Weights of a small GPT-style language model, trained from scratch on English Wikipedia.
Size: 15 layers, width 192.
Training: a variant of Adam for these matrices, 116M tokens.
MLP neurons of a small language model. Each row is named by its layer, matrix (up: input weights) and neuron, and shows model dimensions 32-95. Each number is 50 + 12 x the weight over its row's rms, rounded and kept within 0 to 99.
Before each neuron's rows, "fires on" lists the tokens most often at its 100 highest values on Wikipedia text that the model never trained on.

fires on: "e", "8", "ill", "ur", "0", "ig"
L6.up505:28 43 57 49 70 36 44 56 51 66 60 42 58 73 54 68 62 50 35 40 66 47 55 52 62 44 59 47 61 56 36 48 41 61 55 54 70 44 52 44 49 61 31 49 50 34 42 34 46 48 46 76 54 42 34 55 71 56 57 64 47 84 53 36

fires on: " to", ",", " |", " also", "ot", "ly"
L6.up639:39 56 72 69 49 66 46 67 41 52 46 36 53 42 47 84 56 50 50 61 29 50 39 64 54 53 38 58 57 33 38 49 62 56 52 43 47 55 59 43 72 54 34 66 35 47 56 58 55 52 59 63 64 38 36 53 54 64 44 48 61 72 58 50

fires on: "8", "re", "e", "ate", "7"
L5.up177:21 35 38 73 55 19 51 68 61 70 39 49 60 77 58 48 47 43 45 36 50 42 33 43 57 40 38 59 38 46 51 71 51 48 37 54 67 59 45 46 57 60 40 48 45 69 62 27 59 51 40 63 64 46 46 67 58 49 45 60 45 61 44 59

fires on: "s", ":", "le", "hen", "vious"
L3.up434:50 65 63 59 50 65 59 56 49 66 41 52 51 53 51 48 66 55 33 55 53 59 61 28 80 67 40 29 53 69 69 48 51 26 45 49 61 66 42 42 77 58 60 42 47 62 52 58 45 64 46 53 63 36 31 58 38 56 66 60 35 41 34 40

fires on: "ly", " also", "ially", "ually", "ally"
L3.up403:55 45 65 55 45 59 54 69 41 40 55 49 51 59 43 72 50 63 62 64 17 49 45 53 70 35 42 23 39 56 44 46 59 67 57 51 61 63 54 53 67 46 38 54 47 49 48 40 41 56 65 55 59 58 47 62 56 60 41 51 63 59 62 34

fires on: "n", "is", " ", "m", " m", "ey"
L6.up213:64 40 59 43 25 69 50 47 77 44 44 39 49 44 26 62 52 53 44 69 64 43 37 64 69 31 52 45 57 50 57 46 71 44 47 55 59 42 50 67 57 52 52 46 51 52 55 63 44 56 53 52 43 34 53 43 67 62 62 78 62 68 59 40

fires on: "ed", " V", "iv", "qu", " Wh", "un"
L12.up385:18 67 48 56 49 51 45 37 38 69 61 49 48 39 27 49 64 47 41 39 65 48 37 41 62 50 36 26 41 54 39 46 59 34 56 51 54 53 47 35 32 46 63 56 23 60 65 62 54 38 84 74 50 39 31 68 51 60 48 72 40 47 38 59

fires on: "o", " not", " ex", " qu", " en", " Mo"
L10.up327:63 51 56 51 39 61 45 69 37 48 57 52 48 53 43 68 66 58 60 53 27 50 59 36 85 60 56 61 57 49 42 45 50 60 55 69 37 51 52 51 63 48 43 56 47 43 61 40 10 19 47 53 46 43 22 50 35 51 51 58 46 47 52 40

fires on: "g", "er", " =", "t", "ing"
L4.up236:48 41 40 73 53 32 30 66 65 47 36 63 50 61 47 57 38 74 58 43 45 53 56 47 42 52 59 45 45 56 20 41 44 49 59 55 58 44 66 35 43 80 36 53 30 38 60 46 53 64 58 66 58 40 60 51 45 45 64 43 47 50 65 50

fires on: "v", "om", "ock", "em", "ff", " rem"
L5.up268:47 48 49 64 51 32 35 66 73 51 49 48 53 63 61 67 57 48 49 69 46 36 39 30 40 37 54 49 36 39 42 52 55 43 57 70 58 48 52 67 52 69 48 53 34 35 43 53 63 71 51 56 69 35 45 59 29 56 54 47 54 69 56 81

fires on: "er", "h"
L4.up37:55 63 48 43 59 51 52 43 59 57 44 73 53 44 28 33 36 68 61 43 49 70 58 47 30 60 35 58 64 67 33 45 64 32 43 46 56 56 42 31 39 35 19 54 48 32 43 41 49 28 69 48 46 48 67 69 48 57 45 67 35 40 50 54

fires on: "om", "em", "hip", "if"
L4.up286:45 34 40 44 57 43 41 56 44 45 72 58 36 48 41 74 58 62 49 45 73 40 44 39 51 31 57 52 48 40 29 44 51 47 50 55 74 50 51 51 53 46 49 46 38 33 65 67 52 69 68 50 52 59 62 58 49 54 49 45 62 56 53 75

fires on: "re", "ro", " pro", " te"
L4.up36:58 35 49 62 44 45 64 75 48 51 56 31 45 51 50 47 58 40 82 45 62 43 45 39 52 60 52 56 59 60 63 43 59 62 21 70 85 49 44 54 70 48 51 79 40 61 58 32 38 31 52 51 56 50 46 55 46 82 36 77 34 42 31 52

fires on: "ed", "ious", "ess"
L3.up117:50 48 59 34 45 30 52 51 56 78 64 64 61 54 44 70 68 42 60 57 53 30 57 46 64 50 25 37 37 41 58 62 61 43 71 52 45 51 57 22 51 45 55 55 48 70 42 60 44 47 58 59 62 29 45 67 58 53 56 56 42 37 31 49

fires on: "e", "ar", "at", "qu", "9", "u"
L9.up0:30 66 51 42 33 52 35 58 56 44 60 68 21 32 56 46 56 58 55 38 51 44 35 43 49 67 26 66 49 41 65 73 56 43 52 65 50 43 49 50 63 43 35 48 27 48 51 64 57 56 53 66 64 45 58 52 61 59 28 68 55 55 42 53

fires on: "s", " ", " S", "as", " Soc", "ar"
L8.up233:69 46 42 55 43 52 63 60 47 31 33 45 44 59 46 50 32 56 50 55 49 45 37 57 47 42 42 44 43 57 60 58 83 53 36 51 33 38 36 43 43 61 51 38 37 37 71 53 61 55 71 50 54 20 59 60 46 46 47 67 50 37 43 41

fires on: "al", "le", "-", "on", "f", "n"
L5.up339:59 49 28 47 36 51 74 73 37 41 46 41 19 24 48 69 46 58 44 50 57 50 28 59 76 48 60 50 46 50 54 54 61 46 58 49 63 60 71 58 61 49 40 60 37 36 50 61 40 38 48 40 53 51 33 54 24 64 52 53 72 39 57 32

fires on: " im", " p", ".", " hel", " sup", " sub"
L10.up448:53 39 54 55 53 60 55 66 59 44 54 44 39 39 49 62 57 42 57 51 50 23 43 53 51 33 57 44 53 49 33 38 67 54 30 72 73 44 42 55 60 57 31 62 58 61 48 34 43 26 58 40 45 42 43 54 27 64 47 51 32 61 63 54

fires on: "old", "er", "97", "en", "95", "ed"
L6.up148:49 54 39 52 42 32 46 56 57 31 44 43 57 53 39 53 71 44 56 45 55 53 53 47 52 58 43 44 45 33 51 47 68 50 57 59 67 35 52 28 68 64 58 58 33 44 81 39 37 39 74 67 65 39 57 75 50 54 39 55 60 57 52 43

fires on: "\n\n", ",", "\n", " |"
L6.up403:51 37 56 62 57 47 56 54 46 50 39 30 60 44 40 74 64 44 52 51 43 47 47 54 53 44 38 53 57 41 63 69 69 60 45 48 69 64 59 49 69 62 34 48 43 41 59 53 63 46 67 47 46 65 39 63 67 65 48 31 56 63 33 40

fires on: "ed", "″", "V", "M", "S", "ist"
L10.up366:36 40 37 61 58 59 52 59 57 43 43 46 31 45 26 73 42 52 15 46 32 39 53 38 63 44 35 57 49 55 35 47 53 45 36 46 54 53 48 64 54 51 49 56 50 26 64 44 53 51 82 52 28 53 63 46 31 35 42 42 34 57 67 46

fires on: "ob", "em", "ey", "on", "eb"
L9.up541:63 38 52 51 38 71 48 47 42 27 36 47 47 47 38 60 37 49 48 57 51 33 52 42 67 36 68 49 62 69 57 35 47 75 51 54 54 62 57 55 50 63 34 37 27 40 67 63 30 71 63 74 29 18 51 51 37 55 60 71 40 54 25 66

fires on: "en", "9", "8", "1", "4"
L4.up77:33 65 35 53 60 23 38 65 57 93 53 42 47 66 31 47 37 51 11 61 52 63 48 35 51 47 41 44 44 47 50 52 43 47 54 56 44 49 43 45 72 64 51 46 42 62 57 43 58 26 45 46 57 58 58 53 35 38 60 46 42 50 69 35

fires on: ".", " |", ":", "\"", "s", "ed"
L5.up29:48 47 44 28 49 63 48 68 54 53 55 50 45 55 59 60 46 66 50 53 65 55 53 74 32 74 45 41 42 53 36 42 71 55 52 48 39 44 66 47 58 55 31 68 37 50 58 45 48 64 59 42 49 51 48 52 51 58 42 60 47 35 40 50

fires on: "==", "2", "ed", "se", "ion"
L6.up496:42 58 61 51 62 44 43 51 58 63 50 58 35 52 51 54 45 44 54 37 54 36 61 58 62 53 42 26 38 72 27 37 54 48 43 61 45 42 77 44 39 55 43 64 47 55 65 40 49 69 60 62 65 40 30 76 44 56 41 50 42 42 29 46

fires on: " ex", " un", " f", " cont"
L10.up295:46 46 71 43 30 58 52 63 40 52 46 62 42 55 48 66 64 47 43 71 56 45 57 46 76 37 39 49 54 51 44 52 49 51 40 52 61 62 78 44 70 37 48 39 55 56 49 56 55 37 48 52 29 63 44 58 39 54 60 63 33 34 59 41

fires on: "R", "og", "g", "s", "se", "2"
L4.up113:41 55 48 71 70 64 35 73 52 62 52 45 23 46 58 62 52 47 56 54 37 42 42 39 53 53 40 43 37 50 44 41 64 59 56 58 58 55 66 27 47 65 25 54 47 51 71 53 49 60 56 67 50 49 40 56 44 67 50 49 63 35 56 33

fires on: " Bar", " B", " (", " Har", "ar", " J"
L9.up223:45 46 57 61 44 47 61 32 69 52 43 27 55 59 44 60 50 53 44 53 47 35 46 59 68 60 54 48 58 53 37 65 73 73 55 54 49 84 81 46 45 49 41 50 29 52 52 51 55 37 71 36 58 47 58 56 46 71 44 38 79 43 73 44

fires on: " St", " G", " P", " L"
L10.up171:50 41 61 72 51 42 48 58 51 45 42 50 54 48 35 39 28 64 51 50 54 42 47 41 61 58 58 49 34 55 42 61 62 66 41 46 56 76 44 60 39 50 56 67 37 37 58 29 42 20 53 79 36 32 66 56 34 63 35 59 51 58 41 45

fires on: " two", "ri", "ment", " three", ")"
L4.up557:68 66 54 30 49 60 56 51 37 36 54 40 65 12 21 52 37 54 62 49 41 61 63 48 64 52 41 42 40 38 51 61 59 64 68 46 47 54 45 25 45 55 52 50 35 47 49 26 38 45 44 46 46 57 57 65 43 61 48 47 34 51 61 64

fires on: ":", ";", "-"
L4.up121:57 44 33 59 54 31 43 60 48 39 51 52 48 89 47 33 50 67 53 60 65 54 40 51 23 51 45 40 58 35 65 51 47 20 81 49 45 46 67 44 71 52 30 44 27 58 51 51 53 58 40 48 42 45 37 64 45 46 54 52 56 30 31 48

fires on: "b", "ed", "th", "id", " third", "ign"
L3.up533:69 48 44 31 42 53 66 40 48 40 41 43 55 34 39 56 55 47 47 50 64 69 41 27 51 62 29 54 35 51 50 53 61 55 47 57 44 73 62 56 59 57 42 41 34 59 58 47 48 20 32 55 38 58 60 60 33 60 55 23 57 22 57 49

fires on: "e", "en", "s", " medal", "ed", "ge"
L5.up163:55 46 55 31 45 48 42 58 48 43 31 43 53 47 54 42 24 44 54 61 48 71 54 49 49 83 32 50 39 61 50 42 58 63 52 52 44 46 61 44 66 49 40 40 33 47 51 47 34 48 52 54 39 40 48 63 51 53 47 40 57 47 22 48

fires on: "ly", " the", "ally", "ately", "ively"
L3.up132:46 53 74 56 55 71 67 85 39 63 27 67 52 60 42 62 43 68 45 59 49 53 32 74 50 42 41 41 49 47 26 75 55 59 57 45 54 64 51 39 58 53 29 50 42 42 61 56 54 61 83 62 73 31 58 52 27 65 53 60 44 45 48 42

fires on: " an", " ex", " h", " writ", "o", " produc"
L12.up21:79 60 45 59 26 46 42 61 72 52 64 80 46 36 55 46 60 67 33 39 44 57 44 47 59 58 60 72 54 45 48 38 42 54 53 57 48 63 60 61 57 63 33 53 48 43 62 51 39 29 49 41 56 41 60 55 48 42 46 57 57 55 42 58

fires on: "c", "ed", "b", "ab", "and", "d"
L8.up247:59 42 40 37 49 47 64 78 44 72 53 70 39 46 40 48 53 54 41 49 54 44 66 61 50 61 22 39 28 45 41 71 65 77 65 52 56 72 47 43 44 42 37 18 42 55 51 58 52 47 67 62 54 46 46 63 43 61 50 62 32 35 23 59

fires on: "s", "ent", "ks", "ed", "le", "ans"
L5.up382:47 43 77 48 47 70 47 49 50 54 42 41 46 57 70 46 39 73 45 32 73 62 47 35 42 53 39 45 46 58 63 39 46 37 39 44 53 55 62 36 66 66 40 44 35 44 47 46 43 64 51 60 59 66 45 57 45 64 42 40 43 48 49 50

fires on: "i", "ine", "u", "ap", "que", "age"
L5.up89:50 77 47 57 54 57 50 71 41 66 45 56 39 29 48 49 34 54 40 26 20 64 45 25 61 53 37 74 60 70 36 54 54 57 30 61 29 55 63 31 51 58 58 49 38 60 74 37 51 48 70 38 50 56 52 54 36 64 48 19 60 57 62 54

fires on: "th", "st", "le", " of", "bum", "f"
L6.up514:60 29 38 46 36 49 65 74 60 44 51 35 58 26 64 50 56 67 44 37 59 63 33 38 65 66 40 36 26 37 47 29 73 46 59 60 52 68 61 33 65 49 30 48 49 46 51 58 55 43 45 43 29 48 41 53 49 53 15 55 70 39 24 46

fires on: "-", "ut", "ot", "the", "3"
L6.up449:64 53 56 37 56 89 37 61 50 36 37 29 31 47 47 58 54 43 38 57 33 28 49 53 49 48 47 40 45 71 62 60 68 57 58 64 60 70 48 51 59 60 41 46 44 48 45 64 50 42 26 55 36 42 51 51 45 51 61 64 45 46 63 39

fires on: "ed", "T", " m", "es", "t", "S"
L5.up122:50 64 24 52 48 55 30 62 71 55 44 47 36 58 40 43 38 49 31 37 51 54 55 38 48 48 40 54 34 32 22 60 53 45 51 47 54 56 51 60 36 42 51 59 48 48 52 37 70 37 54 69 48 47 40 69 33 38 50 62 33 39 54 50

fires on: "t", "l", "un", "ed"
L4.up584:33 55 59 38 53 41 34 53 72 51 46 49 49 52 35 43 39 49 26 37 66 56 45 42 52 58 60 23 40 19 18 52 49 41 67 56 60 50 64 42 47 45 52 50 31 38 63 65 72 67 49 89 67 43 42 45 34 52 75 69 38 42 40 33

fires on: "i", "o", "at", "a", "in", " No"
L10.up599:45 53 60 53 33 43 48 47 42 62 80 71 40 50 43 73 38 40 45 73 44 46 45 41 58 44 53 63 42 55 50 55 46 67 63 68 33 40 69 76 53 46 49 52 47 32 59 41 32 62 49 51 47 58 57 40 35 39 51 45 44 61 60 24

fires on: "un", "as", " Al", "at", "u", "n"
L10.up38:41 70 72 41 42 73 41 37 61 61 48 61 25 43 58 34 63 75 53 41 39 48 30 45 51 47 59 74 49 51 36 52 69 24 40 62 69 42 54 51 72 49 61 52 36 41 43 69 41 55 50 37 61 27 50 63 30 46 78 59 54 57 48 62

fires on: "es", "ed", "ing", "ome", "ained", "ig"
L3.up8:53 54 64 51 65 67 57 53 50 32 48 42 50 67 36 38 63 78 70 45 48 52 39 54 51 54 50 55 68 51 52 54 61 42 36 61 50 70 59 35 51 35 50 45 36 32 60 41 46 33 49 51 64 48 31 60 48 51 44 41 70 45 59 31

fires on: "er", "per", "ics", "p", "0", ","
L3.up276:58 72 45 30 44 36 53 49 52 60 39 47 38 61 52 31 45 50 58 59 59 72 58 51 40 47 47 51 54 43 49 48 64 43 52 48 50 47 39 09 36 58 30 53 23 66 43 48 56 57 59 83 46 36 63 60 65 65 47 69 49 36 38 41

fires on: "ue", "i", "ut", "u", " began"
L4.up334:46 49 66 28 70 61 61 50 37 53 66 43 40 44 46 48 34 58 57 74 40 57 55 36 51 46 37 64 58 61 57 53 54 67 45 49 27 77 63 49 45 45 65 72 47 47 72 38 22 67 82 59 75 66 49 59 36 53 58 39 49 50 45 65

fires on: "n", "l", "97", "6", "ud", "ar"
L5.up60:46 43 41 68 48 50 54 56 53 15 65 57 47 58 58 47 39 56 39 53 69 31 39 35 68 62 61 52 50 70 38 57 53 53 52 63 35 57 46 39 46 60 53 67 45 59 72 39 60 48 58 29 35 56 43 55 40 53 55 57 50 65 63 31

fires on: "1", " own", "ight", "en", "i", "G"
L4.up136:65 60 36 54 49 45 69 55 56 79 54 40 49 61 24 35 50 49 47 36 39 49 27 39 64 50 44 66 52 37 34 68 63 48 43 57 50 54 50 40 40 39 42 40 49 69 68 25 60 30 36 47 64 50 24 46 50 46 40 56 32 55 55 40

fires on: "ow", ":", "ound", " name", " for"
L3.up400:53 70 53 50 64 47 58 48 45 71 57 53 43 77 52 58 57 49 35 59 28 83 53 46 52 43 49 68 45 55 53 41 54 42 38 67 51 51 59 32 55 36 55 75 47 73 63 49 55 28 51 38 52 35 45 67 43 56 36 61 56 31 46 65

fires on: " by", "o", "el", "ur", " and", ","
L5.up216:62 81 51 56 56 43 53 43 49 61 29 68 56 61 40 55 78 42 47 50 56 40 47 65 43 54 22 41 54 44 42 56 56 60 30 60 73 65 55 47 55 30 31 45 44 31 53 42 46 42 74 44 62 40 57 59 41 61 41 50 44 45 53 43

fires on: "o", "i", " re", "in"
L10.up50:68 47 67 36 47 55 42 45 53 76 52 53 45 51 21 56 55 73 41 47 35 45 62 52 43 63 41 57 46 39 30 83 72 70 51 75 21 41 35 53 49 65 42 49 52 38 44 31 39 45 42 64 65 37 43 64 23 29 57 65 28 58 52 44

fires on: "d", "n", " add", "ald", "ll"
L4.up321:52 67 45 54 45 37 61 52 74 65 44 32 58 63 50 56 43 49 46 45 46 36 55 28 81 61 56 50 56 56 60 68 56 63 32 61 54 72 51 63 41 44 41 45 47 60 48 57 66 49 51 36 40 46 44 55 36 60 63 44 45 63 44 57

fires on: ",", "an", "ly"
L3.up572:55 65 70 57 55 53 41 66 56 69 36 77 55 58 33 49 40 52 69 40 21 65 54 50 52 60 27 22 53 67 49 53 69 50 49 58 57 52 46 32 52 38 36 54 40 19 40 35 46 56 63 53 59 41 58 59 27 62 46 38 79 52 59 52

fires on: ":", "/", " Bro", ";", " series", "op"
L8.up8:48 57 54 51 45 52 28 59 45 45 54 28 39 58 63 43 60 76 51 50 52 56 45 37 43 67 51 53 46 54 56 52 47 47 60 39 40 73 51 51 65 41 30 60 18 74 67 51 55 66 40 37 47 44 42 50 68 61 35 71 39 59 27 61

fires on: "8", " X", "ong", "S"
L3.up450:38 79 61 54 52 42 45 55 46 86 55 57 37 38 28 37 37 57 26 49 36 57 37 50 59 54 54 50 40 54 35 43 67 46 56 42 53 52 59 52 52 44 46 58 33 74 60 31 50 36 32 50 56 48 41 42 33 64 50 54 53 53 69 42

fires on: "ar", "ard", "ol", "our", "op"
L5.up580:32 51 57 65 47 54 52 39 61 34 49 43 47 62 22 70 70 50 74 40 66 40 52 74 54 57 43 34 52 62 52 69 56 61 61 71 52 45 44 44 64 32 57 48 29 53 55 55 66 63 31 61 59 45 52 59 37 93 46 47 59 44 51 57

fires on: ",", "ced", "rid", "ied", "man", "al"
L3.up352:34 69 54 54 47 56 50 47 47 36 24 51 40 52 44 59 56 51 54 22 24 42 51 57 68 44 50 40 41 60 50 78 69 33 48 44 30 52 44 28 47 32 45 44 30 44 50 44 32 55 67 47 72 39 44 61 45 57 51 55 62 66 57 49

fires on: "m", "ir", "h", "n", "ac", "on"
L9.up369:43 35 43 53 34 42 63 54 72 42 38 50 55 31 33 58 42 45 24 62 70 42 47 46 50 38 40 28 45 22 43 57 81 54 62 54 36 45 81 56 57 34 57 44 41 22 73 43 47 60 61 41 55 17 50 60 55 52 38 75 44 67 27 50

fires on: "–", "r", "ice", "ic", "ames", "as"
L8.up70:48 65 63 59 48 52 43 52 48 33 47 46 39 46 56 58 20 52 48 56 51 65 50 47 39 51 44 50 25 43 43 63 59 40 60 49 27 51 64 29 58 44 41 40 30 48 57 71 52 43 67 41 39 42 59 77 42 67 37 51 42 24 40 27

fires on: " to", "ad", " will", " would"
L5.up175:43 41 47 44 59 72 66 50 63 61 56 46 42 54 34 57 51 42 75 58 32 36 51 44 50 33 38 54 46 65 49 54 54 68 53 57 46 85 51 59 38 52 44 40 52 46 43 64 47 48 62 41 55 40 41 76 65 58 53 41 40 51 55 45

fires on: " H", " h", " al", "ag", " bec", " ne"
L12.up394:63 34 42 57 43 48 63 62 73 43 55 40 52 75 53 48 28 62 40 24 49 30 56 50 44 59 50 54 62 64 55 42 47 46 48 53 68 63 59 53 69 39 34 54 45 51 50 37 37 37 43 48 55 37 57 47 39 51 60 66 36 53 63 36

fires on: "ed", "h", "ro", "s", "e", "'"
L3.up130:54 44 50 56 27 57 31 54 56 34 40 36 42 61 61 60 62 49 35 42 55 50 68 61 37 64 41 37 64 42 38 77 65 51 58 50 41 55 51 28 60 62 33 76 37 46 57 41 31 65 67 47 29 52 54 68 53 44 52 66 59 59 47 58

fires on: "sh", "ash", "ome", "ra", "c", "ing"
L3.up180:66 65 53 56 44 37 46 43 54 48 47 60 43 52 39 50 76 78 76 44 41 38 50 30 74 50 51 62 37 41 64 56 62 54 44 57 49 62 54 48 43 19 57 45 39 48 56 52 41 39 66 44 43 67 31 60 24 62 37 27 52 45 50 53

fires on: "s", "te", "a", "t", "ed"
L8.up276:53 66 43 44 46 48 51 64 46 37 61 37 45 66 69 64 66 71 41 39 49 63 48 51 37 46 52 48 25 57 36 52 56 61 64 51 55 49 55 55 58 66 32 56 48 29 55 42 61 57 48 66 64 48 40 59 36 74 66 71 30 43 30 41

fires on: " of", " Is", " at", " Cup", ":", "old"
L3.up284:38 68 64 49 33 58 51 67 47 39 60 41 53 63 57 38 32 64 63 54 51 48 45 48 51 62 39 36 59 37 54 50 48 25 65 57 58 62 50 39 58 24 56 33 19 44 33 43 58 52 47 54 53 32 60 51 51 47 37 45 59 46 48 49

fires on: "\"", ")", " "
L8.up589:48 59 54 33 58 67 40 56 55 47 81 45 21 56 43 60 55 74 55 59 62 29 59 48 60 55 53 70 48 48 14 39 70 63 54 53 77 52 55 61 48 39 30 43 30 57 46 57 49 46 41 63 40 29 72 44 69 50 22 61 80 49 61 63

fires on: "ar", ",", "as", "at", "ay", "vel"
L6.up635:44 62 42 38 36 65 42 36 66 43 39 62 32 42 58 64 61 56 75 54 23 45 61 60 57 69 38 57 34 47 56 51 66 41 50 59 32 57 45 37 44 50 29 37 26 49 55 49 41 54 63 63 79 47 65 53 45 55 32 44 64 22 52 52

fires on: "i", "on", "e", "t", "in"
L6.up269:63 40 54 53 39 56 32 54 64 46 60 43 40 50 16 65 47 62 66 63 46 45 60 51 62 45 57 51 62 51 48 51 63 71 64 57 46 54 59 35 59 69 34 57 43 53 69 26 33 51 37 76 44 15 55 61 49 52 48 62 45 63 59 38

fires on: "s", "cess", "ar", "als", "ubl", "les"
L3.up7:59 38 42 80 38 58 50 69 51 35 43 40 46 72 43 63 63 53 60 52 51 31 44 49 53 56 41 53 43 55 64 66 62 39 34 57 45 57 59 55 78 60 44 51 43 49 64 57 56 49 61 38 59 28 47 72 44 53 65 69 64 45 41 46

fires on: "s", ":", "le", "ow"
L5.up472:50 55 68 51 51 54 57 66 64 55 43 46 42 49 37 34 56 52 47 60 48 89 59 45 49 47 48 38 43 43 39 41 34 36 73 59 37 45 43 46 67 68 51 63 39 39 40 57 34 37 49 50 53 51 60 69 41 59 32 58 44 36 43 37

fires on: " ", " (", "-"
L6.up460:43 61 55 50 48 61 55 78 37 37 53 46 47 30 60 61 63 62 48 50 42 36 24 49 74 41 39 46 44 52 25 52 55 57 46 45 76 49 66 36 49 47 34 39 42 59 57 63 45 47 54 46 35 59 53 66 57 57 24 43 54 61 57 55

fires on: "0", "00", "40", "wo", "50", "ield"
L8.up402:33 43 33 47 42 45 45 56 65 45 50 54 44 58 46 65 28 28 46 51 65 59 32 54 34 43 53 35 33 59 38 37 58 69 57 48 52 56 36 41 59 42 44 52 34 58 37 42 53 61 35 67 41 71 55 52 60 49 58 56 68 49 47 44

fires on: "t", "qu", "as", "g", "n"
L6.up109:42 61 75 60 40 64 45 48 82 57 51 44 33 35 34 46 62 66 35 60 43 40 47 49 37 48 33 63 44 46 69 69 62 52 61 56 73 53 48 38 48 59 42 34 41 46 52 50 67 52 59 48 63 41 34 64 38 57 71 66 38 55 46 44

fires on: "e", "i", "ian", "aj", " Co", " e"
L12.up367:48 68 54 37 35 80 22 52 45 42 64 46 44 36 44 65 53 48 48 53 41 57 44 60 73 51 48 81 45 49 31 46 33 51 33 48 78 55 55 57 51 49 48 58 33 61 49 60 47 47 36 51 43 53 32 48 51 57 42 49 46 51 54 43

fires on: "-", "ot", "raft", "ourn", "let", "et"
L9.up194:43 48 53 40 56 57 29 51 44 35 47 31 31 53 70 47 61 52 38 42 54 46 42 51 63 29 42 51 54 46 53 61 53 43 63 42 48 73 44 40 70 51 56 48 33 55 46 48 44 68 37 47 57 47 42 63 52 64 51 74 49 67 60 36

fires on: "s", "ren", "-", "el", "t"
L5.up52:47 40 52 55 61 46 57 52 52 62 46 37 40 54 64 51 48 50 51 52 60 69 54 67 42 57 56 39 47 48 54 50 58 55 57 42 48 68 69 51 71 28 32 27 41 48 72 58 53 68 60 51 41 54 36 54 51 69 46 60 43 34 39 40

fires on: "ide", "en", " on", "8", "os", "in"
L9.up287:54 55 56 55 44 55 39 43 46 76 42 35 45 48 29 65 43 48 64 48 43 53 64 45 45 45 29 51 52 46 24 34 53 58 57 45 27 47 66 32 63 57 65 59 35 51 53 64 41 26 55 32 39 57 24 43 34 50 47 53 54 73 50 47

fires on: "0", "ation", "ute", "ory"
L3.up508:36 65 45 40 41 38 43 49 41 50 56 42 50 61 36 67 53 65 47 30 46 40 61 24 74 28 46 41 40 61 33 56 53 51 59 50 56 45 45 43 58 81 46 42 33 72 67 27 69 40 60 54 42 48 36 59 52 54 50 59 55 34 56 66

fires on: "er", "ag", "our", "ong", " =", "pen"
L4.up374:68 44 63 65 52 41 56 56 57 51 59 66 45 55 53 62 38 71 78 49 50 45 46 42 31 55 40 47 36 33 25 51 40 74 70 57 29 68 58 54 36 51 36 36 38 31 65 38 41 52 63 58 67 54 64 67 56 56 35 45 67 38 61 47